MLP neurons of a small language model. Each row is named by its layer, matrix (up: input weights; down: output weights) and neuron, and shows model dimensions 64-191. Each number is 128 + 32 x the weight over its row's rms, rounded and kept within 0 to 255.
After each neuron's rows, "fires before" lists the tokens most often just after its 100 highest values on Wikipedia text that the model never trained on.

L6.up52 [ 95  88 124 157  99 156 113 187 123 105 124 114 145 159 158 107 157 121 153  83 110 164 100  99 179  97 123 141 148  88 122 227 163 102 115  94  88 155 101  66 155 144 106 103  97 155  81  82 141 157  88 176 112 190  97 132 119 145 124 149 112 177 110 109 177 192 106 132 134  40 146 142 139 126 103  88 114 168  96  76 146 167  65 167 155 130  71 101 103  96 188 161 159 116 111 177 168 124  63 127 114 124 101 118 136 150 190 109 121  96 139 162 142  85 111 121 123 106 127  90 136 156 163 140 126 106 152  85]
L6.down52 [121 150 197 127 109 163 144 113 113 135  64 144 171  85  99 165 108 117 116 129 149 101 123 122  95 188 152  96 158 135 167 157 108 156 117 188 119 139 133 122 145 108 130 153 121 147 147 228 123 122 124  81 119 129 121 171 122 121 138 108 139  46 146 217 157 148 153 151 103 152  76 153 141  64 190  89  68 142 109 174 145 138 146 175  84 130 144 135 107  76 130 117  56 159 122 169  72 117  96 116 111 100 132 123 158 120 175 160 105 161 162 123  82 188 118 125 119 113 126 115  89 116 153 142 125 147 144 131]
fires before: "\n", " is", ")"

L6.up479 [103  95 123 132 130 101 109 138 146 120 160 118 110  71 141  90 143 154 161 123  89 101 141 116  70 156 183 160 138 108 141 145  94 142  56 143 122 173 180 106 107 196 136 113 132 168  98 230 148 155 143 149 195 158 138  61 142 134 127 116 112 105  91 130 143 115 102 110 149 200 121 123  68 156 181 148 173 126 139 155  99 113 159 113 144 109 153  78 138 148 128 112 170  55 119 174  84 155 112 138 142 131  97 128  98  68 140 169 149 171 149 145 135 145 127 168 175 122 122 151 194 128  95 132 122 137 128 134]
L6.down479 [106 150 106 139 192 102 136  78 124 166  93 144 140 182  56 143 117 102 129 112 171 134 130 102 150 107 132  87 158 103  87 142 142 122 157 113 139 158 170 153 100  94 151 126 148 162 180 104 162  88 155  76 128 151 180 136  88  49 107 114 138 106  99 101 127 135 149 111 196  85  94 134 161 109 160  99 129  91 122  90 127 157 120 134 130 139 111 125 157 142 139  75 114 152 136 144 194 115  45 172 131 114 113 219 163 144 146 110 164 140 109 107 104  80 126 100 101 159 121 170 151  94 151 126 156  94 112 156]
fires before: " |", ".", "ing"

L2.up655 [ 71 112 160 112 108 157 129 147 158 167 125  96 199 119  52  95 117 128 203 140 132 123 145  94 105 107 100  49 105 104 131 107 121 169 161 162 128  94 164 122 109  86  95 107 176  96 128 153 139 128  52 166 142 174  45  76 137 126 103 127  94 122 149 166  84 121 135 118 140 138 109  66 145 109 122 116  78 118  90 161 106 206 114  57 174  68  74 112 115 163 152 143 109  91 150 156 126 102 114 146 183 177  76  85 119 125 136 124 110 101 104 144 140  99 114  91 148 112 141 112 143 160 126 109 131 103 126 131]
L2.down655 [135 112 104  55 113 100 139 117  99 162  99 158 125 178 108 169  75 121 155 123  87 101 166 101 155 101 130 131 165 120  22  96 148  71 179 120 165 134 147 129 101 134 145 109 173 161 156 193 102 130  88  93 102 184 127 143 170 130 109 138 128 124 116 117 149 152 120 124  82 190  85 103  74 185 144 132 126 140 157 165 128 146 152  98  93 144 104 147 105 159 163 118 129 134 141 116 146  90 101 120 129 114 101 161 124 104 192  67  92 141 126 168 118 147 155 138 176  75 151 176 151 158  98 149  94  72 151 153]
fires before: "\n", " The", " In", " He"

L7.up312 [190  89 114 123 127  92 124 151 141  99 106 114 150 113 148 195 153  98 130 110 135 146  99 162 119 118 149 136 117 188 148 187 119 122 133 167 130 128 120 128  76 105 162  80 157 187 131  76  86  52 111 106 156 186  96 108 146 109  93 179 162  50 111 145 137 109 130 127 114 113 138 130  91 139 147 116 121 164 101 188 159 186 139 190 186 166 127 148  87 154  97 149  32 175 164 110 118 146 150 130 190 126 131 132 141  76 126 100 150 142 122 127 118 108 125  93 129  92 103 164 150 185  79 139  98 127 117  98]
L7.down312 [156 142 133 152 145 144  93 139 126 128 144 148  85 173 132 129 154 152  64  95 113 147 132 155 145 115 112  74 142  95 168 163  88 143  92 114 133 172 155 192 110  89 190 166  82  68 151 184 102 160  95 116 171  88 157 146 137 145  91 120 137 146  81 124 219  98 135 118 140 120 141 130  69  62 152 143  79 149 124 152  89 121 188 122 164  83 122 122  81 163 131 119 140 147  88 118  76 181 105 141 191 175 111 136 114 144  76  72 142 169 130 147  84 141 153 115 122 117 138  87 146 151 143 100 119 131 150 128]
fires before: " |", ":", " by", " with"

L6.up64 [186 137  88 154  95  90 137 151 146 110 119 127 101 155  93 157 117 140 128 135 138 140 168  80 161 160 124 194  95 161 132  82 158 122 148  94 144 136 151 179 121 135 119 188 123 121  86 127 128  86 117  73  91 101 146 127 119  98  99 126 161 107 131 120 136 146 189 127 145 118 133 128 131 164 106  75 141 136 121  94 137 168 134  32 149 140 100 175 160 111  78  70 182 131 201 165 142 155 131 120 122 102 131  84 128 123 144 143 141 136 148 118 125  97 154 134 116  91 141 118 218 100 137 145 112 170  71 147]
L6.down64 [177 157 150 101 130 151 137 129  73  94 118 130 190  90 140 110 139 128 154  53  93 131 155 146 111 154  46 149  99 143 172 111 118 116 119 108  35  86 169 131  90  89 155  99 169 141 139 141 115 127 150 115 189 128  94 137 121 113 152 125 147 115 127 138 159 143 163  90 124 144  95 150  60  95  79 183 130 149 152  84 169 115 155 153 177 181 124 114 171 116 188 146 110 132  99 136 120 156 166 123 131  62 107 136 120 166 135 166 100 125 112 160 137 114 148  41 122 105 135 153 124 129 110 132 126  88  99 183]
fires before: " |", " +", " in", "\n"

L6.up598 [170 127 148 137  82 156  90 166 111 124 130  86 149  92 177 160 155 155 101  82 152 157 145 123 110 143 116  62 162 108 141 142 179 143 120  76  94 110 106 133 175 113 115 157 134 140 109 166 120 156  93  93 154 137 125 142 162  97 110 131 100 111  59  83  74 114 109 125 110 123 110 106 105 109 148  41 156 148 118  71 113 117 102 112 139 132 142 101 172 129 131 104 101 131 100 112 193  82 100 167  62 149 104 140 111 204 155 133 127 158 136 129  87 138  76 109 135  89 137 181 101  29  87 129 131 106  95 132]
L6.down598 [117 133 117 129 120 139 119 139 117  96 124  50 129  81 121  70  96 114 120 133 181 152  65 156 146 185 102 169 192  87 119  89 147 167 127 163 103 156 216  96 133 115 141 161 103  91 142  83 113 116 123 164 115  94  95  84 127 117 128 144 167 147 167  83 131 113 103 159 103 105 145 164 152 116 135 137 166 117  82 151 131 139 104 157 174 136 167 146  95 167  99  56 123 115 111 182 130 124  68 163 139 122  80 149  94  79 167 148 159 171 149 164  69 181 162 119 175  90 129 125 123 142 119 159 114 113 100 136]
fires before: "\n", "-", " mi", "^{"

L2.up344 [165 138  86 121  78 122 123 127 182 141 129  72 107 149 151 105  92 151 134  49  99 135 105 105 146 146 151 151 146  82 103 170  91 133 115 102 138 121 131 106 186 125 190 160 122 122  98 105 108 122 151  95  86 125 146 142 103 161  87 109 167 111 160  93 157 148 148 173 192 127 153  55 128  91 133 133 146 131 134 124 125 117  67 157 150 128 111 111 143 126  84 190 103 116 137 121  73 101 174 165 139 100 114 119 116 151  91 125 114 112  96 163 157  68 109  99 149  88 115  98 129  90  71 174 192 113 186 101]
L2.down344 [107 140  83 107 101 120 137 137 132 109 117 154 119 101 120  74 135  99 124 163 192 171 122 127 134 115  81 102 128 150 135 144 145  84 180 194 133 104 135 120  83 147  97 114  98 181 123 109 122  83 142 143  84 155 172 148 114 211  90 124 162 124  92  94 118 168 130 134 125 132 105 151 148 102 123  78 196 180 207 105 146 119 110 160 144  83 116  90 110 107 174 131 121 162 121 202 125 193 115 131  98 120 104 154 129  76 169 155 123 172 150 123 118 109 131 150 133 144 161 106 138 109  98  35 142 163 205 147]
fires before: "\n", ")", "im", " (", " \""

L6.up735 [ 51 119 105 101  71 105 155  86 169 145 115 129 145 130 115 163 149 169 111 160  74 163 138 116 135 153 124 129 126 165 189 151 124 173 119 166 138 157 185  64 126 109  73 136 150 141 132 168 116 136  71 143 142 136 133 163 102 121 161 174 145 135  98 146 122 161 133 136 100 151 136 112 162 170 126 159 179 133  79 158 121  96 118 137 178  98 150 130 138 125 104 173  49  95  78 138  99 158 165 165 145 111 136 130 119 115 126 139 104 145 107 115  50  84  84 121 130 139 119 109 136 126 147 134 122 181  86 115]
L6.down735 [169 208  89 110 113 124 102 146 118  54  51 151  90 140 149 115 117 158 146  78 110  60 165 158 143 122  96 114 143  42 148 124 107  93 124 144 133  71 158 110  84 140 169 147 142 149 145 145  45 134 128 141 106 104 131 129 104 155  61 118  98 141 121  94 171 156 134 118 155 142  90 206  95 142  91 100 143 145 154  54  91 159 119 158 149 114  46 148 171 126 147  68 184 125 140 121 124 128 104  85 126 114 144 152 132 155 137 111  57 103 154  96 171 132 170 140  92 110 136 141 129 100  86 138 172 123 149 129]
fires before: " |", "p", " 5", " .", "."

L6.up12 [158 150  92 170  90  97 147 178 124 113 215 111 135 130 126 130 124 123  91 167 125 147 137 102 171 190  89 100 136 109 158 111  26 134 124 114 132 113 103 178 160 111  97 169 148 153  98 194 174 130 121 105  61  98 144 137 161 164 174 155 167 164 153  85 126 128 159 177 198  69 114 127 167 131 161  95 153 124  79 110  91 162 146  42 129  98 134 134 127 116  57 139 150 106 105  78 111 125 115 107 150 118 114 123 159 156 107 176 160  61 198 143 208 156  96 161 117 120 174 139 111 158 205 105 141  89 160  76]
L6.down12 [101  71 140 148 105 102 101 111 101 119 123 121 107 138 170 166  72 187  90 127 136 179 130 168 134 113 132 147  42 134  95 119 123 147 175 194 109  88 118 126 100  76 145  55 150 124  55 119 144 215 183 131 106  71 156 142  96 136  97  61 118 119 126 132 170 155 105 129 136 100  66 129  73 108 110  80 106  78 156 143 142 157 178 154 138 144 107 120 164  87 117 147  96 165 119 162  75 159 110 157 143 151  79 114 201 108 137  91  79 150 135 144 166 205 122 114 108 143 194 166 166 157 119 119 168 133 145 154]
fires before: " (", ".", ")"

L7.up15 [132 129 157 181 102 173 167  64 178 123 176 106 141 138  73 111 201 204 129 114 114 171 132 117 159 115 116 147 128 181 134 124 141 118 140 149  89 171 104 137 132  77 102  92 118 129 103 137 104  73 126 154  94 145 125 114 149 104 122  81 145 137 147 129 136 130 112  81 135 129  91 113 130 121  94 141 116 140 130 131  86 108 124 162 165  88 129 173 111  91 172 146  94 134 127  95 129  96 137 167 174 168  87 100 182 103 149 106 154 139 115  73 143 120 126  60 139 126 149 125 122 122 125 142 144 195 119  97]
L7.down15 [168 131 124 160  71 116 129 106 114 130 140 145  76 108 148 131 156  64 106 148 134  51 127 166 128 111 164  58 120 145 123 114 109 139 194 152 170 190 131 125 117 129 203 108 101 151 126 133 102 169 147 168 190 113 154 151 123 133 154 144 168 111  86 137 119 128 173 104 125  78 127 109 124 139 135 100  94 100 146  34 115 154 101 111 178 144 175 106 121 137 169 130 133 112 171 157 141  90  81 155  99 140 134 195 154 164  83 127 103 170 141 157 160  73 131 147 154 115 148 143 126 124 130  99 150 121 116 104]
fires before: "\n", ".", ",", ":"

L6.up630 [109 185 105 125  86 104 112 158 134 174  33 129 178  81 157 204 129 154 112 125 123  99  81  96 120 109 152 107 111 117 145  88 121 155 180 179 163  89 117 121 124 148 193  96  43 154  67 159 102 118 102 127  93 201 127 147 127 116 154 121  64 129 103 116 118 165 109 159 151 146 106 142 140  93 145  75 138 136 101 127 135 123 105 128  91 141  75 157 180 160 105 170 111 165 120 114 132  78 103 125 152 148 106 136  98 157 130  34 166 162 148 122 114 146  55 178 162  95 140 152 134 123 179 138 110 138  60 138]
L6.down630 [193 177  95 142 158 164  97 134 103 149 193 133 185 182 116 105 122 144  83 164 196 183 148 104 143 165  99  78 102 117 126 116 145  86  69 148 126 136 110 142 140  75 173 138 163 105 119  92 122  96 125 168 129 128 146 114 120  99 132 129 109 134 133  29 120 119 137 135 125 118  74 152 158 151  85 141 164  98 119 168  95 135 129 109 172 159 130 149 105 148 131 153 101 100 140 190 147  83  95  57 172 167 127 134  97 106  81 102 154 140 137  97  99 146 110 158 113 152 135 134 142 102  97  56 126 149  40 125]
fires before: "-", "\n", ",", " after"

L2.up194 [ 93 122 135 127  87 140 154 123 156 124  97 130 121 112 113 114 102 123 141 148  83  98  85 114 134 163 142 117 104  87 114 111 139 103 170 115 184 126 173 137 133 149 130 110 137 102 134 120 121  67 148 186 106  95 158 198 116 107 157  63 108  79 161 181 120 116 103 128 168  68 147 160 100 193  82 176 210 138 138  77 122 115 150  83 147 173 158  91 129 106 129 128 119 149 158 148 100 176 158 155 118 105 165 128 107 113 138 173  43  95 151 133 112 193 173 144 110 135 156 181  84 148  99 118 163 110 149  77]
L2.down194 [128 121 163  70 154 118  83 139 150  86 108 145  57 109 176 147 122 118  81 127 176 190 160  57 147  99 157 141  87 115 155 116 139 159 112 119  88 127 146 199 148 138 113 142 148 143 146 152  86 121 114 109 130 179  77 171  73 109 107 129 137 170  81  77 129 131 149 141  94 140 149  85 177  84  72 100 107 152 153 148  82 151 146 122  72  72 102 114 103 147 142  76 189 151 138 125 162 115 154 142  87 189 121 197 134 196 109 126 114 115 125 113 133 136  90  97 103 168 137 128 159 170 100 105 136 134 159 151]
fires before: " ", " |", " %", "\n", " Votes"

L7.up362 [136 107 128 150 122 184 107 184 110 163 146 140 126 150 112 137  67  88 100 151 138 158 160 108 101 180 118  93 176  79  79 164 128 106  87 123 107 127 116 143 125 196 142 143  96 140 150 147 107  92 115 153 145 134 119 149 100 119  91 142 152 113 168 153  99 104 135  94 134 117 211 165 153 134 120 128 152 146  93  89  99 118  89 222 107 141  95 132  97  85 138 130 105  89 120 103  95 129  77  62 150 126 123 102 116 114 196 168  77 124  62 128  98 136 152 112 127 151  90  89 106  82 107 124 116 131  72  85]
L7.down362 [ 98 158 213 152 158 164 136 125 138 121 138 119 180  87 129 185 138  92 161 176 154 140 132 187 108 132 132  81  81 101 142 159  95 112 112 109  98 100 121 131 151 150 158 109 114 104 138 182 139 113 119 115 101 119 123 187 173 157 151  98 171 172 131 140 134 108  67  77 170 207 103 167  99 122 123 121 123 174 119 120 138  76 123 149 147 167 128 131 103 130 121 115 132 100 148 164  84 153 127 130 172 152 130 101 103 112  73  81 144 126 130 110 177 168 109 207 180 149 116 137 127  80 150  90  66  70 107  83]
fires before: "ed", "s", "ides", "es"

L7.up316 [135 144 137 122  87  92 123 159 130  85 193 100 158 141 133  90  89 154 132 130 190 170 119 123 154  86 129 137 130 136 133 126 107 106 132 120 188  41 134 117 127 123  79 111 121 166 150 146 102 174 139 176 142  94 147 154 135  94 123 106 131 120 153  91 130 128  79 168 156 140  96 144 153 103 112 135 174 103 114 161 159  70 136 131 126  68 140 119  92 135 168 172 151 103 208 167 164  56  96  96 114 115 106  79 155 174 117 173 127  63 137  85 145 145 125 169 126  81 187 157 161 151  74 159 124 107 175 115]
L7.down316 [ 99 113  70 125 177 139 130 142 115 133  67 123  98 174 132  75  57 116 120 193 133 141 140 127  83 111 153 166  90 108 160 135  82 122  75 139  71 220 127 145 194 132  76 138 116 134  68 155 110 112 115 159 143 142 168 156  95 137  77 133  93  86 123 154 123 110 173 148 103  85 157 171 144 138 179 126 139 146  97  82 118 111 140 152 116 116 192 180  67 209 114 120 111 162 106 164  93 150 111 131 132 119 171 145 157 107 133 151  59 120 120 141 124  59 151 140 172 108 106 179  75 136 122 152 129 140 159 134]
fires before: " (", " UTC", ")"

L6.up432 [109 116  61 168 141  90  98 149 122 140 141 124  89  62 101 143 128 137 164 118  71 104 112 145  83 154  88 124 170 101 156 130  69 139 140 141 118 144 107 124 140 143 143 159 190  82  74 112  91 147  86 105  88 157  65 118 177  86 114 113 186 156 134  95 104 181 106  94  21 106 123 134 178 111 108 108 185 166 119 127 125 132 131 170  81 111 122 150 131 124 138 138 206 118 152 158 169 151  97  90  92 145  79  94 123 103 171  97 135 160 118 128 172 161 118 123 141 186  90 143 153 138  68 148  98  91  95 113]
L6.down432 [117 111 153 112 127 153 150 136  88  88 120  58 191 117 130 144 134 120 131  32  88 143  49 116 124 148  92 136 106 133 107 102 115 138 181  81 146 135 147 124 118  99 149 132  70 133  86  93 157 135 156 162 105 131 166 122  78 103 143  89 126 170  72 175 143  95 121  98 137 115 128 180 116  90 134 144  69 218 143 143 146  86 134 139 116  93  90 120 172  91 118 110 148  98 130 131 115 105 141 146 140 114 199  73 155 115 148 129 140 151  85 116 148 153 166 212 183 106 127 125 153  71 131 149 172 113 137  94]
fires before: "ing", "ed", "es", "ion"

L7.up212 [136 193 137  98 120 131 125 120 106 134  66 103 122 172 104 159 112 132 134 168 237 118 118 116 137 153 165  53 142 215 168 151 131 128 168  53 190  99 105 159 165 114 201 108  99 157 125 142 118  63 123 107 113 156  93 158 109 140 112 122 112 149  51  74 138 125 115 105 145  70 159 166 149  82 101 119 115 177 127 128 117 101 125 107 158 165 138 105  68  99 177 149 104 167 132 103 135 144 111  66 129  94 163 140 105 135  98  74 155  91 121 150 134 117  82 154 141 164 121 197 185 136 135 109  91 103  58 123]
L7.down212 [124  88  89  91 102 160 133 117 155  98 134 166 134 132 130 111  99 131 111  78 108  97 130 109 122 124  91 157 123 139 148 136 192 127  86 149  78 109 122 112  69 114 154  71 151  98 126 114 129 139 171 111 117  71  97 108 150 109 112 142 105  73 152 119 110 185 105 115 142 101 116 160 129 161 124  94 159 143 115 108 142 201 131 126 124 172 137 150 117 212 144 110 104 128 148 137 161 134 113 112 118 172 108 133  57 120 211  81 151 151 118 146 175 139 179 159  65 107 141 112 107 143 155 152 149 101 116 128]
fires before: "-", "z", "\n"

L6.up619 [120 125 136 170  85 108 142 119  76 163  81 159 134  90 157 115 151  55 140  72  77 156 170 196 134 175 145 120 174 197 202 115 155  90 183 133 103 120 121 161 137 106 122 126 102  91 103 133 167 136 106 142 165 134 117 104 158 168 144  96 174  91 142 142 105 143 118 152  96 131 129 113  93 169 142  84 164 153 169 116 123 126 132  52 133 123 144 207  82 135 176 124 173 169 141 159 142 110 129 106 118 182 116 127 126 127 136 197 100 158  82 134 125 110  61 104  72 102  82 139 123 193 119 197  96 175 130 143]
L6.down619 [165 121 183 164 138  61  96 164 125 147 126 131 159 110 100 119 154 108 172 177 195 197  88 120 181  94 105 108 149 100 118 146 132 142 136 116 127 176 148  99 147 110 115 182 131 135 123  94 111 171 170 136  93 153 122 139 106 132 155 135 132  84 127 130 106 119  93 139 148 106 131  66 122 167 101  54 171 149 157 149  99 137  84 153 168 136 126  81  91 162  73 112 143 147  77 112 140  88 122 183 148 111 152  75 155 101 105  80 138 166 172 144 103 169 219 115 172 139 119 155 179 120 197 115 132 129 123 110]
fires before: " to", " by", " in", " for", ":"

L2.up407 [126  81 102 180 137 188 111 113 147 144 126 145 140 163 145  95  78 164  96  67 110  61  90 105 143 157 113  99 161 131 114 198 102 119 139  95  76 124 154 110 122 115 177 116 149  94 141 129  96  94 116 106 152 128 178 151 103  74 103 106 193  49  86 162 119  96  78 130 129  81 124  56 116 120 161  98 142 148 152  94 151 168 177 142  81 163 118 115  98  98 173 139 125 150 107 112 131 157 105 133 129  87 123 125 175 156 131 128 141 158 147 119  77 141 130 156  82 156 139 128 126  95 127 117 184 152 175  98]
L2.down407 [129 132 135 155 174 161 205 135 132 108  96 204 127 142 137  95 131 103 152 160 111  72 153 127 167 157  95 110  68 114 138 124 161 130 127 110 127 119 120 184 110 123 171 106 128 128 129 163 149 124 160 134 161 158 139 102  60 128 227 114  85 144 120 183 160  98 123 120  76 141 144 115  93  66 122 113  92 138 108 110 114 147  99 144  79 113 104 121 142 126 180 101 116 130 139  86 116 131 139 116 128  98 114 170 174 112 145 108  93 139 143 191 176 111 151  79  62 108 125 126 153 159 158 141  80 146 142 116]
fires before: " -", "-", "\n", " "

L2.up506 [126 134 143 125 138 138 104 123  52 137 144 128 131  93 164 126 119 105  55 136 106 172 120 156 134 139 148 141 154 162 103  57 102 108 146 115 124 104 137 135 131  67 110 134 145 107 104 109 182 114 105 160 147 150 102 155  91 130 121 130 129  93 203 114  93 117  87 141  93 108 145 147 136 178 141 149 104 145  64 121 142 110 151 156  77 172 115 150 131 147 125 114 161  98 126 157 113 105 162 147 129 148 105 100 144  72 138 120 138 199  82 180 110 111 109  89  63 117 169 101 131 135 219 116  77  58 116  95]
L2.down506 [164 170  97  90 133 153 117 107 102 127 176 151 102 153 126 167 145  84 173 140 138 101 173 124 138  85  58 119  96 107 176 165  92  89 144 151  39 162 130 126 123 133 109  93 165 109 132 189 103 149  79 156  90 121 160 136 138  79 133 106 148 202 113 198 126  80 165 148 131 104 170 135 161  40 107 128 173 114 104 107 116 105 103 130 156 170 123 121 200 147 164 135 125 113 145 107 142  92 131 148 166 105 112 107  85 122  51  76 117 140 104  89 153 139  83 133 130 150  77 117  49 111 115 144 138 123 184  94]
fires before: "\n", " The", " In"

L2.up208 [ 63 171 128 142 115 183 135  78 172 137 109 149 147 154 138 103 171 160 132  96 135  99 105 149 127 102 125 126 128 108 118 103 109  93 106 109  38 162  82 114 142 127 120 144  88 106  86 150 184 149 108 197 127  87 123 129 175  58 152 131  98  95  95  90 121 156 101 149  85 183 153 152 129 147 136 177 135 104 127 112 189 164 118 126 113 119 111 113  85 179 172  49  95 112 158 166 126 180 156 146 138 125 109 139  74  83 133 105 168 141 133 153 120  76 173 110  86  97 151 124 108 151 130 111 150 100 120 129]
L2.down208 [179  82  76 140 142 126 102 174  79 134 132 125  83 127 161 133 147 151 174 101 138  99 144 105  96 117 133 146 153  53 141  97 104  81 188 138 145  88 156 153 148 105 155 148 133 108 119 103  67  57 182  93  85  84 114 126 139 145 123  79 145 129  94 148 114 134 134  74 158  96 110 102 110 151 128 137 178 177 106  80 116 144 129 195 136 153 155 116 151 107 152 126 160 184 112 110  96 151 142  79  97 120  70 135  78 144 122 137 103 142 132 151 186 119 137 107 173 129 105  98 148  89 128 121  89 136  94 114]
fires before: "\n", "-"

L5.up305 [163 119 144 116 121 173 149 146  67  93 142 158 131 133 113 156 136 136 106 142  98 107 121 153 172 143 159 130 173 109 151 168 170 105  60  39 170 120 182 113  81 143 138 175 100 107 122 100 178 137  72 100  88 132 117 156 165 124 136 133 122 167 132  69 126  96 102 164 117 118 128 191 144 108 139 139 116 112  31 164 171  76  94 141  70 131 129  87 164 203 115 151 122 125 160 134 166  96 142 112 143 158 110 139 105 225 133 136 153  95 114 158  99 138 133 135  52 150 129  87 134 177 200 127  93 106 159  75]
L5.down305 [142 120  83  95 122 115 159 151  85 148 109 182 114  90 221 164 139 153 102 103 152  80 164 117 102  97 150 140  82 133 163  81 159  87 123 135 111 120 139 107 105  74 135 147  91 111  81 116 161 104 155 108 147 145 180 169 120 144 114 109 106 101  89 133 118  92 111 166 133  84  87 128 173  66 109  78 107 148 149 199 205 130 152 118 105 171 103 155 147 101 139 119 131 117  86 109  94 134 129 155  95 148 187 112 109 151 108 160 162 173 149 173 134 143 115 189 135  76 122 119  88  78 162 149 112 122 160  69]
fires before: "-", "\n"

L5.up411 [135 153 151  99 148 142  95 167 119 114  86 100 113 123 135 209  99 118 153 122  61 106 139 156 181 118 134 161 130 138 181 122  58 192  86 141 154  93 142 113 114 177 181 117 121 144 129 142 170 165 125 164  79 127 133 122  50  87 149 146 159  94 149 116 203 120 120 110 115 130 148 152 154 173 162 149  84 129 157 113 128 113 167 151 141  95 115  87 127 151 143 151 134  80 119  67  63 122  58  70 186 148 113  88 177 111 189 156 140 103  82  99 124 118 114 109 114 158 117 158 125 161 145 106 123 130 130 159]
L5.down411 [109 151 135 210 114 114 112 131 133 174 130 136  99 159 134 124 111 140  28  82 116 143 125 156  63 140 156 209  94 108  85 145 198 148 119 191 127 106 179 120 119 142 130 159 120 145 127 118 126  96 104  82 116 102 137 137 177  89  78 102 127 130 144 152 167  79  93  73 167  80 139 143  85 117 111 105 113 164 126  98 116 142  84 154 177 167 179 111 161 146 141  75 161  62  81 136 124 155 170 155 111 150 131 109 121 140  77 112 111 130 156 101 107 128 142 139 168 115 110 158 118  87 107 102 176 131 174  94]
fires before: "″", " |", "s", "ing", "ed"

L7.up326 [108 116 175 145 123 108 163 114 141 211 152 135 135  95 133 121  33 130 152 169  94 128 130 155 130 117 161 160  99 108 151 173  94 126 106 114 124 141 128  62 110 135 131 154 118 103  87 144 166 106 116 134 126 138 178 106 146  87  90 135  95 118 124 161 139 148 115  50  76 117 188 167 117 108 142 136  63 156 116 130 118 115 159 203 128 109 119 108 121  81 185 175 116 117 124 123  89 107 131 112 137 124  67 100 172  76 132 165 140 162 101 123  87  81 115 175 154 137 102 139 139 122 123  92 122 149 112  36]
L7.down326 [132 123  91 100 123 158 156 160  73  99 142 126 109 152 154 118  52 146 113 144 139 120  95 157 107 129  67 176 151  67 130 113 136 175 144 155 112 156 143 149  97 174 112 117 147 122 157  98 112  97 133 134 147 184 126 133 144 124  95  87 182 141 128 138 114 129 139 129 212 114  90 102  91 144 133  98 133 182 141 142 157 161  94 128 124  45  89 166 164 130 137  91 125  74 204 152  66 131 176 191 115 121 172  90 139  81 138  89 130 102 194 159 171  94 122 153 100 146 124 137  86 117 104 131 121  69 157 171]
fires before: "ed", "ing", " of", "s", "es"

L5.up193 [113 130 151 167 135 151 171 155  97 194 112 124 131 124 134 103 132 184  69 152 186 177 104 122 126  85 126 136 197 136 162 127 116 141 124  95  94 151 140 153 127 202 121 129  85 151  95 136 157 138 147  71  94 106 114 117 160 140  77 131 102 106 172  98 114 160 178 128 141 156 163 115 102 112 120  72 124 193 129 136 150 121 134 126 138 130  65 163  97 110 162 165 113  92 138  51 153 111  85 105 161 150 137  79 114 132 135 115 148 174 129  98  98 107 101  88 157 170 141 132 143 181 168  97  54 164  89 101]
L5.down193 [125  80  86  85 141 132 120 141 128 186 153 145 130 128 124  82 130 137 119 116 128 188  69 122 147 120 192  77 137 142  97 131 141 135  99 124  76 144 121 111 119 158 130 100 168 109 168  98 162 126  92 146 176 140 193 146  88 138 131 128 135 118 144  99 124 129 100 178  99 128 117 127 137  21 170  83 124 151 173  94 161 148 145 109 168  64 101 141 127 111 118 122  78 128 205 162 154  79 125 212  98  57 121 177 116  98 150 178 179 170 165 144 106 109  94 136 150 137  98  84 135 154 137 123 145 135 149 144]
fires before: ",", "–", ".", " and", ")", " is"

L2.up747 [ 87 157 218  98 138 190 123 155 128 171 143 164 153 105 118 127 117 111 167  94 150 158 164 174 124 136 190  36 146 109 175 104 152 149 142 125 132 124 136 167 146 107 124 140  61 110  78 125 124 110 134 146 174 124 112 167 112 113 118 171  71 177 148  60  92 127 134 117 122 148 130 163 166 152 112 126  85 146 224 111 138 101 157  92 114 110 138 145 140 162 131 150 113 113 114 117 172  78 128 105 123 172  54 119 158 155 189 170 142 144 119  81 161 149  68 137 154 129  87  98 179 163 150  79 106  88 173  44]
L2.down747 [126 172  90 155 170  84 134 190 124 141 139 148 158 159 120  98  84 134 157 142 127 176 133  87 103  98  88 142 131 125  65  76 173  76 150 133  80 110 125  87 162 143 149  84 108  87 176 157 128  80 160  75 110 116 131 112 140 116 104 128 168  90 118 164 142 112 122 142 154 166 106 176 134 139 165 128 130 165 108 150 117 160 166 126 170 145  62 113 133 126 168 163 151 223 137 133  97 150 136 160 120 160 173 105 106 162 113 123 131 163 156 162  99 158 190 121 124 131 160  87  96 154 156  66 168 149 149 117]
fires before: "\n", " The", " He", " In", " On"